MLP neurons of a small language model. Each row is named by its layer, matrix (gate and up: input weights) and neuron, and shows model dimensions 128-223. Each number is 128 + 32 x the weight over its row's rms, rounded and kept within 0 to 255. A neuron's up and down rows have the sign that makes its largest values positive.
A block is one neuron, or neurons of one layer that tend to fire together. After each block is what it responds to, as a language model described it from the Wikipedia text at the highest values.

L4.gate333 [151 126 123 217 109 127 146 118 146 137 123 149  72  72 153  93 169 115 107 171 162 116  80 106 125 181 154 176 116 120  87 135 148 146 101 146 136 128 125 123 148 106 152 134  90 114 164 100 121 149 115  99 103 171 161 167 117  99 189  90 121 154 153  59 117 120 157 156 187 124 156  92 136 162 119 136  88 131 128 151 164 136 137 120  91 142 132 159 125  93 129 112 119 153 123 112]
L4.up333 [138  69 194 105  94  22 130 122 179 121 163 131  50 154  73 105 123 129 159 120 142  98 123 122 153 134 134 169 138 107 116 165 135 125 188 117 105 113 110 127 119 115 115 134 121 138 101  95 112 155 118 129 134 157 150 137 204 153 138 134 158 144 215 159 118 143 118 138 137 110 135 110 156 106 180 149 176 141 153 175 186 106  70 190  81 128 123 141 135 119  93 152  94 196 163 102]
L4.gate617 [140 100 126 142 129  63 166 140  99 136 129  88 146 126  86 137 116 167 144 166 118  88 136  98  89 137 115 163 122 107  65 174 175 137 114 127 131 138 150  97 143  84 156 115 113 165 102 176 126 122 187 121 120  98 138 115  92 163 174 141 134 168 167 117  93 106 167 136 118 152 123 120 156 177 152 171 160 105 122 187  92 147 137 106 137 178 115  83 159 143 102 152 154 105 154 123]
L4.up617 [185  91 143 150  94 119 150 190 108 158 128 113 126  74 143 152 114 120 127 163 109 157 172  86  68 136 129 121 130 195 165 156 142 133 147  69 153 109 150  76 169 112 149 119 115  61 143 182 111 129 142 113 129 187 176 124 118 172 131  79 145 143 149 117 125 161 200 109 116 170 107 112  76 114 136 108  71 135 103 130 123 144  76  82 118 219  67 125 160 130 116 142 101  97 120 119]
L4.gate1068 [117 151 107 133 136 169 123 128 123 165 105  96 159 162 108  87 166 152 158 116 111 116  91 137  90 132 162  89 134 165 163 130 139 105 130 166 132 115 169 149 149  94 104 121 147 181 151  70  88 164 207 128 118 156 170  92 166 177  99  79 112 109 140 151 133 140 164 146 151 113 171 129 161  76 105 172  99 132 130 146 111 160 149 128 184 103 123 162 178 124 173  96 118 112 112 198]
L4.up1068 [178  94 142 100 130 148 127 124 131 185  67 125 188 112 115  87 179  77 154  98 105 115  99 102 159  52 186 127 200 159 205  84 153 177 110 138 126 133 116 109 143  84 164 159 147 115 149 169 109 103 141 115 166 132 163 114 117 137 110 126 124 145 110  91 172 124 168  84 165 143 130 117 140 197 124  89 153  84  62 139 124 114  99 158 182 138 111 152 118  97 139 163 102 106 132 162]
L4.gate1140 [ 99 115 164  91 150 109  84  98 149 133 128 120 122  98 124 134 162  95 107 132 104 108 113 142 154 182 134 175  64 168 126  88 178  98 150 149 132  74 145 155 120 137 110  95 139 107 128  89 159 112 147 169  86 147 205 139 154 125 125 136 158 118 188 133 156  99 134 165 131 173 196 189 135 171 162 210 120 113 153  54 189 106 107 142  85 156 135 141 119  66 162 187  90 139 134 163]
L4.up1140 [ 75 126 105 119 143 156 131 156 132 136 129  74  99 101 165  71 132 155 152 140 171 148 134 122 141 105 138 151 100 142 169 106 159 144 121 164  76  65 128 154 164 123 119 129 202  82  99  63 140 146 181 113 102 166 120 109 149  78  88  78 107 154 142 164 152 117 179  99 157 133 106 149 163 169 133 159 138 146  40  91 103  94 104 151  78 130 123 149 126 149 164 144 107 107 115 202]
Opening quotation marks

L3.gate131 [106 128  90 116 114 111 129 128 131 135 128 147 121  46 109  75 140 188 111 104 162 126 145 134 122 127  85 139 143 146  89 132 126  65 107 170 198 111  96 115 129 179 114 125 170 123 139  99 207 123  76 106 144 171 132 157  93 113 121 150 151 122 105  72 148 131 129 150 166 153 106  89  89 145 154 130 117  77  90  76 166 113  87 116 111  96 134 143 149 186 162 123  61 144 126 125]
L3.up131 [146  64  99 168  91  86 181 121  93 148 139 117  86  87 112 106 113 181 122 104 122 134 163 151 179 127 114 153 102 103  84 169 141 128 113 167 147  93 111  95 131 200 112 107 114 152 141  78 167 102  36  92 134 126 117 178 123 151 127 212  82 102 144 117 176 130 123 132 117  72  84 102 118 154 139 156 184 144 122  89 114 123  86  91 154 107 115 135 145 215 132 131 153 151 133 131]
L3.gate281 [148  84 172 123 211  58 137 111 106  92 133 183 149 125  98 109 140 107 173 114 138 131 157 100 161 158  62 124 116 163  61 125 148 175 107 118 109 151 154 118 138 163  97 137 169  93 114 132 127 103 105 122  84 126 170  97 182 150 133 119 102 136 152 123 189 181 200 114 147 156  86  96 130 177 124 137 131  55 120 137 157 157 105 112  87 136  86 148 128 154 143 169 125 135 159 113]
L3.up281 [158  87 155 173 118  81 126 143 108 119 137 107 130 137  72 127  65 195 136  77 131 101 115 136 160 163 116 162 131 176 101 131 132  86 141  82 148  86 160  62 106 144 187 127  89 142 109  97 141 153 100 128  98 143  94  87 165 119 108 169 131 119 140 146 177 135 102 176 140 108 139 120 121 138 166 120  69 122 168 138 132  47 131 138 112 110 114 102 165 155 143 113 126 144 113  75]
L3.gate572 [166  86 143 189 117 127 110 122 133 166  86 113 166 124  88 148 119 172 174 124 158 166 150 137  93 213 135 199 127 101 135 119 128  72 121  45 107  87 158 145  82 143 139 187 140 183 198 129 120 141 104 137 125 197 167 122 104 112 102 110 115 163  93 134  95  74 125 147 118  95 132 192  94 101 129 133 135 177 134 104 152  69 188 165 184 192 126 108  69  66 143 114 144  28 113 109]
L3.up572 [ 89 132  45 104  80 145 105 133 151 178  86  72 113 120 163  64 152 124  71 121 159 147  86 116 169 178 122 160 141  94 136 117 127 119 140 191 170 144  95 156 113 173 139 104  96 118  86  98 204  93  93 149 139 156 183 135 113 144 159 141 182  64 128 116 111 150 130 103 163  92  99 168 139 104 108 132 110 147 138  92 173  71 157 154 140 140  87 143 115  99 145 120 150 102 140 118]
L3.gate668 [118 102 114 139 141 186 123 157 196 111 127 110 125 152  70 132 143 134 135  88  93 120  70 130 105 136 137 152 124 142 176 114 143  70  81 151 167  88  93 190  71 221 153 129 127 132  75 108 146  87 175 212 118 124 144 177 137 167 111  86 147 132 168  85 159 129 138  84 155 143 138 133 126  88 176 144  87 120 110  92 155 120 157 115 135 141 102 128 100 120 143  94 146  91 119 105]
L3.up668 [ 93 149 192 138 176 121  90 125 104 139 137 152 144 142 108 135 172 139 158 140 115 175  98  78 159 137 149 174  88 128 121 118 185 119 123 167 114 106 117 159 139  89 136 139 167  69 158 121  83  64 135 174 109  98 147 139  89 175 131  79 115 119  75 141 134 175 149 108 134 117 139  93 155  84 129  81  37  89  73  95 184 118 100 139 128 143  58 101  98 104 121 131 130 118  93 117]
L3.gate708 [ 60 128 120 129 183 132 198  76 109 145 199 123 105 161  87 109 117 178 138  87 134 119 139 119 155 142 110 145 127 121 144 133 139 125 132 162 173 106 147 133 148  96  76 170 113 127 148  90 107 106 161 187  71 139 116  67 101 109 134 126 108 115 167 157 158 140 188  87  93 103 117  97 149 110 120 222 201 105 150  97 130 115 124 182 119  76  69 150 175 175 160 182 113 102 117 179]
L3.up708 [121  98 167 128 127 176 127 130 170 100 116 146 105 130  80 137 102 139 122 150 112  93  43 132 146 159 156 125 123 170 176 177 146  98 115  96 145 122 143 169 128 151 183 161 125 159 148 127 121 168 148 128 194 124 145  94 130  81 132 115 140  97 174 154 137 152 106 122 120 103 138 103 160 188 149 182  90 136 130 138 128 132 111 138 154 138 123 110  63 161 179  92 142 132  94 123]
L3.gate1693 [156  46 136  98  93  83 115 146 135  96 132  92 105  93 116 150 133  98 156 163 157 166 154 116 101 154 133 143  81 135 130 153 165 158 152 164 184  81 121  90 105 180 134 128 129 126  97 121 144 137 100  83 109 154 178 170 105 177 129  99 123 160 143 160  71 101 175  89 154 123 145 120  93 124 180 159  86 143 127 110 184 139 136  98 137 164  96 115  80 118 150 158 165 147 124 123]
L3.up1693 [147 124 150 131 122 132 131 173  95 150 104 148 107 124 149  84 188  99 141 148 104 100 156 121 143 107 156 142  89 177 105 123 136 154 144 151 146 115 122  64 168 154 113  80 130 150 139  95 139 143 142  84 109 169 103  98 127 181 133 111 103  55  95 115 153 118 149 156 150 124 134 112 118 167 172 126 168  99 154  96 161  84  77  69 133 140 167 124 138 166 141 181 138 133  27 108]
L3.gate1786 [102 112 101 115 106  90 115 125 188 152 136 157  93 147  75  66 129 194 181 130  97  79 145  63 133 175 133 169 124 110  59 141 179 207 174 181 162  59  95 137 161 163 126 102 135 187 154  71 169  85 125 162 106 135 137 134 158 130 194 127 114 150  92 174 140 140 130 119 139 129 142 103 116 215 171 134 134 114 151  85 111 191 152 107 146 153 153 110 109 155 135 154  67 141 145 138]
L3.up1786 [138 163  89 177 110 125 153  83 109 166 112 114 133 127 110 128 116 174  58 138 158 146 162 111 146 165 121 167 111  87 169 168 147 153 123 142 134 123 117 174  65 155  79 198 111  94 120 137 130 164 183 164 100 153 117 104 123 195  91 183 127 171 187 124 130  93 114 182 102  67 188 117 129  74 114 106 154 102  92 187 200 147 133 121 138 162 183 156 128  97 105 141  72 143 115 155]
L3.gate1866 [178  65 185 136 148  66 156  84 151 141 185 165 161  95  94  58 101 164 169 158 136 140 205 124 135 152  65 113 101 139 102 176 178  97  93 127  76  83 176 135 155 149 111 114 105 143 117 122  91 141 123 153  29 133 162 118 209 160 151 136 100 161 137  98 176 172 138  84 135 142  94 126 111 134 140 133 177 107 128 119 148 143 143 173 126 140  87 142 130 153 121 161 131 147 132 119]
L3.up1866 [160  94 151 138  88  85  84 144  92 144  82 123 126  93  91  75 148 127 162 110 124 154 117  83 132 142 114 138 160 170 137 132 127 179 140 109 156 138  83  84 202 131  69 131 132 143 126 159 110 127 136 149  95 122 154 116 181 127 167 128 150 185  98 146 124 190 183 161 137 124 111 102  88  86 140 120 134  88 122 146 159  91  97 140 115 161 163 150 173 113 123 108 152 140 139 161]
Mid-sentence opening quotes

L5.gate426 [194 145 100  48 120 146 111  98 113  97  74  56 157 103 154 130 150 138 146 119 151 146  75 139 101 101 139 183 188 152 167 114 146 129 112 159 130 159  78 128 157  72 150 125 112 143 144 131 124 134 165  92 109 108 151 111  75 159  93 119 132 139 159 107  63 138 112  96 164  97 141 117 192 144  90 173 162 108 116 111 113 116 154 148 114 106  99 138  91 121  53 106  75  94 188 147]
L5.up426 [106 143  97 141  82  89 172 154 138 128 111  98  83  95 171 152 105 101 110 116 146 136 105 161 174 120 111 151 148 153 147 162 166  97  92 140 103  96 102 156 168 131 137 137  50 156 102 144 156 158 106 121 143 103 139 136 112  81 130 154  99  47 200 128 126 149 121 159 136 151 176 135 160 147 123 161 171  72  92 151 144  92  72 193  89 144 181 131 116 101 171 154 138  97 183 161]
L5.gate1803 [145 144 125 104 149 183 142 139  98 123 103 175  81 153 131 176 132  99 130 112 138 143 162 145 127 127 103 131 139 189 161 138 136 125  74 125 163 141 114 117 143 137 143 150 191 129  97 112 123 128 177 139 105 110 104 111 113  73 148 123 168 139 159 111 122  51 150 121 121 187 147 145 163 107 129 173  61 164 105 182 171 118 104 150 108 116 122 147 109 153 112 137 118 141 167 118]
L5.up1803 [185 120 110  76 156 120 105 115  82 113 139 135  78 179 122 127 140 130 207 149 125 135  97 139 179 151 138 183 193 146 201 124 151 173 128 109  86 106 160  87 183 152 162 178 104 151 140 113 102 107 139  62 145 127 156  75 140 138 117 125 118 197 173 156 111  62 128  96 178 118  77 107 114 119  94 132 138 117 130  96 117 157 134  67 139 136 148 116 119  94 137 123 140  90 150 157]
Before a proper name

L5.gate1133 [186 113 172  96 119 137 168 120 153 133 128 155 131 111 134 147 122 131 122  88 202 147  99 149  90  73 140 132 107  96 150 113 111 145 104 110 174 172 126  98 162 129 106  87 130 112 132 145  96 127 160 107  92 112 120 148 169  97 113 112 120 150 150 116 117 104 162 117 125 128  82 123 111 145 160 139 164 137  92 145  99 109  92 194  94 161  99 159 169 139 154 129  94 166  68  78]
L5.up1133 [200  48 207 130 127 130 126 146 184 104 148 172  70 105 179 127 124  98 201  70 163  32 122 148 128 112  94 124 127 134 147 114 130 148 113 113 139 126 120  89 154 214 108 137 124 111 112 146 137  80  92  62 156 176 164  95 157 174 107 105 145 121 114  94 142  85 133 120 190 136 103 123 128  97 132 112  90 106 111 162 123  75 138 103 117 163  86 167 100  83 115 136  92 109  77 112]
L5.gate2036 [107 154 156  95 115 163 146 145 137 212 137 122  84 129 131 163 156  91 142 104 213 136 114 120 114  65  96 114 157 113 109 130 105 117 116 184 122 192 169  59 114 109 113 105 172  85  97 107 129 135 126 164 122 161 129 164 139  93 148 151 129 154 114  96  98 111 139 133 100 160 125 116 140 118  96 156 145 155 143 138  92  88 109 137 158 111 105 195 107 134 139 124 112 162 116 107]
L5.up2036 [113 141 138  74 111 125 105 156 153 151 144 107  91 150 142 133 119 144 125  49 221  90 105 134 141  99 136 139 111 130  78  52 139 137 152  60 120 135 136 134 164 133 144 105 137 118  75 165 114  76 138  55 160 148 138 146 140 115 108 139  87  98 116 178 161  56 155 164 127  92 129 182 132 148 168 192 152 138 157 155 121 107  98 135 105 145 100 151 144 112  94  96  93 122 103  69]
Mid-number digit tokens

L3.gate70 [120 107 143 176 148  71  90  71 136 111 123  90  81 132 135 144 170 144 130  79 163 172 117 150 100 110 129 170 126 149 160 103 153 125 183 109 130 149  95 113 166 134  84 109  94 179 107 155 136 138 188  98 106 172 146 134 147 101 143 104 106 121 187 104 144 172 125 124 156 201 172 105 120 116 136 113  88  68 120  94 112 158 108 160  97 153  86  85  76 187 196 107 131 135 114 142]
L3.up70 [128 158 121 124 121 119  72  90 109  48 145  93 144 142 195 160 146  85  78 124 182 115 119 140 125  98  91 129 181 131 135 113 147 104 181 126 153 195 117 117 147 141  99  96 114 185 123 146 159 127 136 115 160  92 104 123 106 121 118 147  92  81 158  63  92 148  68 123 165 156 172 143 113 158 207 128 122 151 157 128 131 141 116 171 174 137 104 141 138  87 167 103 125 168 123 135]
L3.gate84 [142 129 130  55 168  74 165 105 138 133 116  94 169  74  70 167 140 158 133  47  62 125 123 181 118  87 116  86 142 151 156  82 129  94 139 158 184 123 128 132 145 156 139 114 131 169 168 133  83  88 128 105 125 103 148 156 124 124 128 140 116 150  82 126 143 101 122 124  97 144 108  75  87 139  89 143 197 166 121 172 154 140 152 155 154 157  90 154 126 186 112 125 133 145 123 141]
L3.up84 [164  86 169 160 113 159 119 114 112 126  82 123 126 161 161 125 172  95 147 106 117  70 143 154  96 122 126 128  92 148  76  81 185 104 131 183 150 184 153 130 148 129 110 130 218 150 123 158 168  92 125 138 110 153 140 159 111 174 235 135 146  90  71 120 179 153 143 149 154 165 175 168 139 112 125 156  89  89  89 155 134 156 100 102 102 176  92 129 162 127  87 158 161  50 139  79]
L3.gate99 [142 178 113 129 131 153  88 115 165 150 118 144 124  53 125  79 129 143 123 108 112  89 187 136  87 151  81 131 138 129 119 110 163 117 146 207 158 150  69 122 123 131 110 177 164 152 123 121 115  96 155 148 110 125 121 162  65 147 156 123 134 116 127 112 135 114 169  82 129 112 173 166 111 120 146 109 140 156 130 156 153 151 121 144  70 137 140 173 112 132 157 166 167 132  79 176]
L3.up99 [115 121 211 100 121 135 111 127 119 112 107  88  92 110 150 127  98 148 139  85  96 158 105 152 143  90 146  73  81 175 116 116 168  89 122 157 137 181 131 110 142 156 189 136 176  93 126 156 155 131  95 131 122 144 158 168 122 195  94 110 116 163 167  95 118 117 209 155 105 124 153 110 153 112 142 135 147  79 112 114  90 124 153 175 143 150 120  93 102 128  81 124 146  60  81 144]
L3.gate1209 [116 122 125 176 161 103 135  60 140 119 125  71 116 115 123 119 134 171  96 121 144 117 137 130 116 177 116 119  73 141 140 162 115 107 102 109 151 192 133 116 132 153 119 136 170 107 127  96 142  91 104 112  74 139 144 125 144 122 158 156 125 120 144 121 143 155 160 135 102 119 189  76 115 166  98 118 174 100 163 184  82  93 116 115 116 137 143 154 164 145  89 157 104 129 123 137]
L3.up1209 [ 94  92 172 136 136 137  90 131 133 105  81  96  85  41 153 144 115 113 141 132 130 126 112 136 145  90 119  68 142 181 144  94 168  98 171 161  98  99 127 125  91 130 192 181 148 101 138  90 158  85 158 101 137 117  93 145  69  77  71 156 209 153 148 168 135 130 122 133 131  88 139  91 106 155 144  93  88  87 125 142  92 165 120 141 139 135 167 132  93  98 103 146 103 152 163 198]
L3.gate1478 [ 77  97 104 133  82 103 106 102 163 189 151 152  68 127 210 100 169 141 160 100 182 132 115 113 123  82 104 116 156 152 117 161 121 160 130 165 150 137 153 112 146 179 123 155 145 157 129 141  99 104 110 127 110 189 118 167 142 123 166 149 149 144 119 112 217 203 152  79 134  92 110  65 135 125 105  90 130  96 101 145 157 115 186 132  40  90 122  94  97 138 103 122 143 192 133 104]
L3.up1478 [117 141 152 103 106 160 153 156 154 101 154 100  72  93 137 158 150 131 176 102 120 110 168  53 133 107 147 161 134 109 140 151 168 118  44 105  93 113 131 132 159 146 182 153 133 105 131  96 129 128  69  92 105 124 154 128 124 105 106  67 158 160 132 122 140 155 127 115 123  90 107 137 112  98 144 101 189 104 153 148 104 157 101 152  98  74 138 141 105 158 132 129  94 144 114 136]
L3.gate1483 [ 73 108 156 130  65 115 115  92 129 188 116 140 109 129 144 122 148 124  97 141 151 105 145  88 124  98 127 109 123 144 134 145  96 114 146 154 118 143 199 117 136 225 109 135 161 144  74 121 190 145 126 112 110 139 143  74 108  94 154 148 159  85 111 113 123 126 172 133 163  73 110  68 104 121 167 141 192 116 152 121 164 136 128 119 102 143 109 148 145 133 109  91 103 163  87 139]
L3.up1483 [121 102 147 177  93 158 108 161  81 151 154 115  76  73 116 129 168 119 166 115 131 163  71 134 101 140  68 154 116 135 125  85 122 190  77 156 154 136 114 102  98 154 188 148 172 109 101 121 101  71 160 162 132 112 147 171 110 161 176 124 140  88 123  84 168  95 129  90 103 124 151 137 122 155 162  58 134 110 136 115 107 153 110 112 116 118 114 154 134 165 128 118 117 161  62 133]
L3.gate1605 [ 79 144 118  93 159 133 156 126 185 159 104 135 195 118 141  61 189 126  73  48 165 141 119 134 108 185 119 185 186 154 191 139 145 127 122 160 206 153  64  74 116 140  73 107 130 111  74 105 154  74  85 179 133 137 189 105 162 148 109 116 203 118  94 109 163  95 161 133 164 129 170 132 140 157 140 139 119 132 189  50 167  99  60  85  77 128 109 151 119 137 193 116 191 117  66 123]
L3.up1605 [149  98 124 153 132 105 113 127  79 111  78 116  67 123 106 182  95  79 119 100 175 119 140 105 106 162 111 118 178 182  99  77 110 149 131 106 116 146 147  73 163 183 107 138 103  62 143 172 129 153 125 141  92  70 121 103 223  80 117 105 108 136 128  92 115  76 109 160 188 127 142 138 114 114 138 134 209 135 121 104  90 158 181 129  62 144 163  97 169 104 106 131 116 113 154 142]
L3.gate1806 [ 91 127  90 105 167 106  99 141 139  81 144 127 150 114 147  97 129 147 118  84 188 110  76 112 118 109  86 168 125 112 129  87 109  94 140 134  54 157  77  66 135 145 122 139 137 105 134 122 134  98 174 113  95 154 151 125 166 149 187 131 142 178 113  75 124 172 145  91 107 113 143 117 163 121 115 145 195 157 122 124 130 182  92 131 135 112 140 102 147 166 101 111 180 129  72 123]
L3.up1806 [140 187 162  91  78 144 129 144 160  74 141 161 149 154 159 154 134 119 165  86 142 102  91  75 128 130 136 115  82 128 159 134  84 159 111  96 171 142 132  79 117  73 160 139 147 168 174  81 144  84 128 122  85 151 134 112 137 131 111  93 187 139 162 122 160  67 106 162 155 131 137 107 119 124 101  95 182 136 127 135 108 176 109 132  91 125 128 110 125  86 105 141 108 133 155 117]
Decimal point in coordinates

L4.gate8 [129 209 148 125 151  46 132 156 139 106 117 168 150 102 116 140 146 130 154 111 171 107 122 106 144 120 136 176 105 149 130  81 167  99 176 158 146 146 165  94 137 122 127 181 115 132  45 110 114  72 135 143  94 139 133 100 150 107 141 147 178 124  89 108 149 100 138 128 107  69 117 142 142 147 150 138 146 143 108 148 143 106  89  94 110  79 144 200 144 120 118 161 126 160  54  57]
L4.up8 [120  85 120  92 114 205 148 110 127 136 133 105  76 159 176 200 115 140 149 128 171  89 116 164 114 105 140 130 109 147 142 127  98  87 145  39 157 141 111 131  98 160  85 140 132  84 163 144 120  90 143  97 132 142 182 115 121  74  97 170  95  78 210 111 115  71  97 141  87 109 184 143 132 114 150 162 147 111  99  87  55 138  91 224 162 120 121 120 140 190 107  76  91 129 143  56]
L4.gate382 [ 98 103 170 143 104 124 135 160 127 148 165 123 167  83 123 122 112 129 107 133 123 189 146 124  95 156 119  66 104 150 103  77 146 154 116 143 128 211 170 112 116 172  77 160  96 138 109 161 113 146 156  80  79 134 194  89 120 105 175 194 170  97 165 146 146 100 134 161 214 127  72 136 131 127 178 142  89 130  98 160 124  88 104 153 155 139  96 164 119 158  92 146  85 136 148  93]
L4.up382 [ 84  59 145 175  99 136  84 146 119 111 170  93 136  77 157 171 110 155 123  99 165 135  84  15 104 109 172 113 134 145 135 168  96 159 163 204 158 195 142  46 115 142 119 159 138 117 133 100 139  97  78 123 118 110 146 156 157 100 159 132 122 182 143 137 112 137 116 191 158 108 126 113 147 128  83 145 177 131 110 171 158 126 105 143 150 181 117 171 157 155  84 112 122 153 147  72]
L4.gate1223 [158 139 180 145 104  44 153  94 146 137 106 147 138 137 103 123  99 132 150 118 151  91  80 129 131 107 142 211 140 114 140 100 129  91 142 128 138 117 107 130 149 116 112  99 118 156 141 171 109 104 132 114  96 177 128 143  97 108 103 106 121  95 184  94 116  61 144  93  89 119 162 111 166  83 106 170 155 176 120  84 137 122  71 195 149 122 107 200 145 176 106  90 157 161 134  42]
L4.up1223 [166 162 111 149 144 178 176 107 112 161 151 110 104 146 172 159  95 126 131  88 112 149 147 112 123 130 154 125  99 123 168 144  68  82 149  52 147 166 143 105 167 130 150 140 135 140 164 120  88 150  83  95  79 110 101 139 186 138 139 127 125 116 121  92  91 108 208 107 102  76  85 163 103  70 152 145 160 109 154  48  95 110  74 127 107 100 140 123 130 148  96 133 132  91  80  96]
L4.gate2035 [106 108 130 136  94 176 115  97 165  53 103  81 111 160 127 119  81 123 175  63 180 124 108 120 117 161 162 108  90  97 116 189 139 123 135 123 162  95 118  98 163 104  55 134  97 155  68 102 113 152 161 138 118  90 126 161 151 113 148 152 136  94 161 111 107  75 101 139 158 149 147 117  99 135 118 124  78 134 141 150 131 103 144 166 183 130 126  95 135 133 145 163 125  81 126 157]
L4.up2035 [147 142  66 151 115 122 128 161 181 133  66 140 149 125 141  96 139 156 158 143 137 166 136  74 161 124 153 119 136 189 133 129  98 183 161 116 141 124 108  41 182 135  84 136 105  74 100 175 119  80  96 122 129 102 167  67 130 127 102 177 136 130 103 130  68 118  99 161 155 129 100 153 152 121 122  91 112 103 161 135 105 144 143 123 113 202 103 168 171 101 182 106 120 123 140  55]
Year digit completion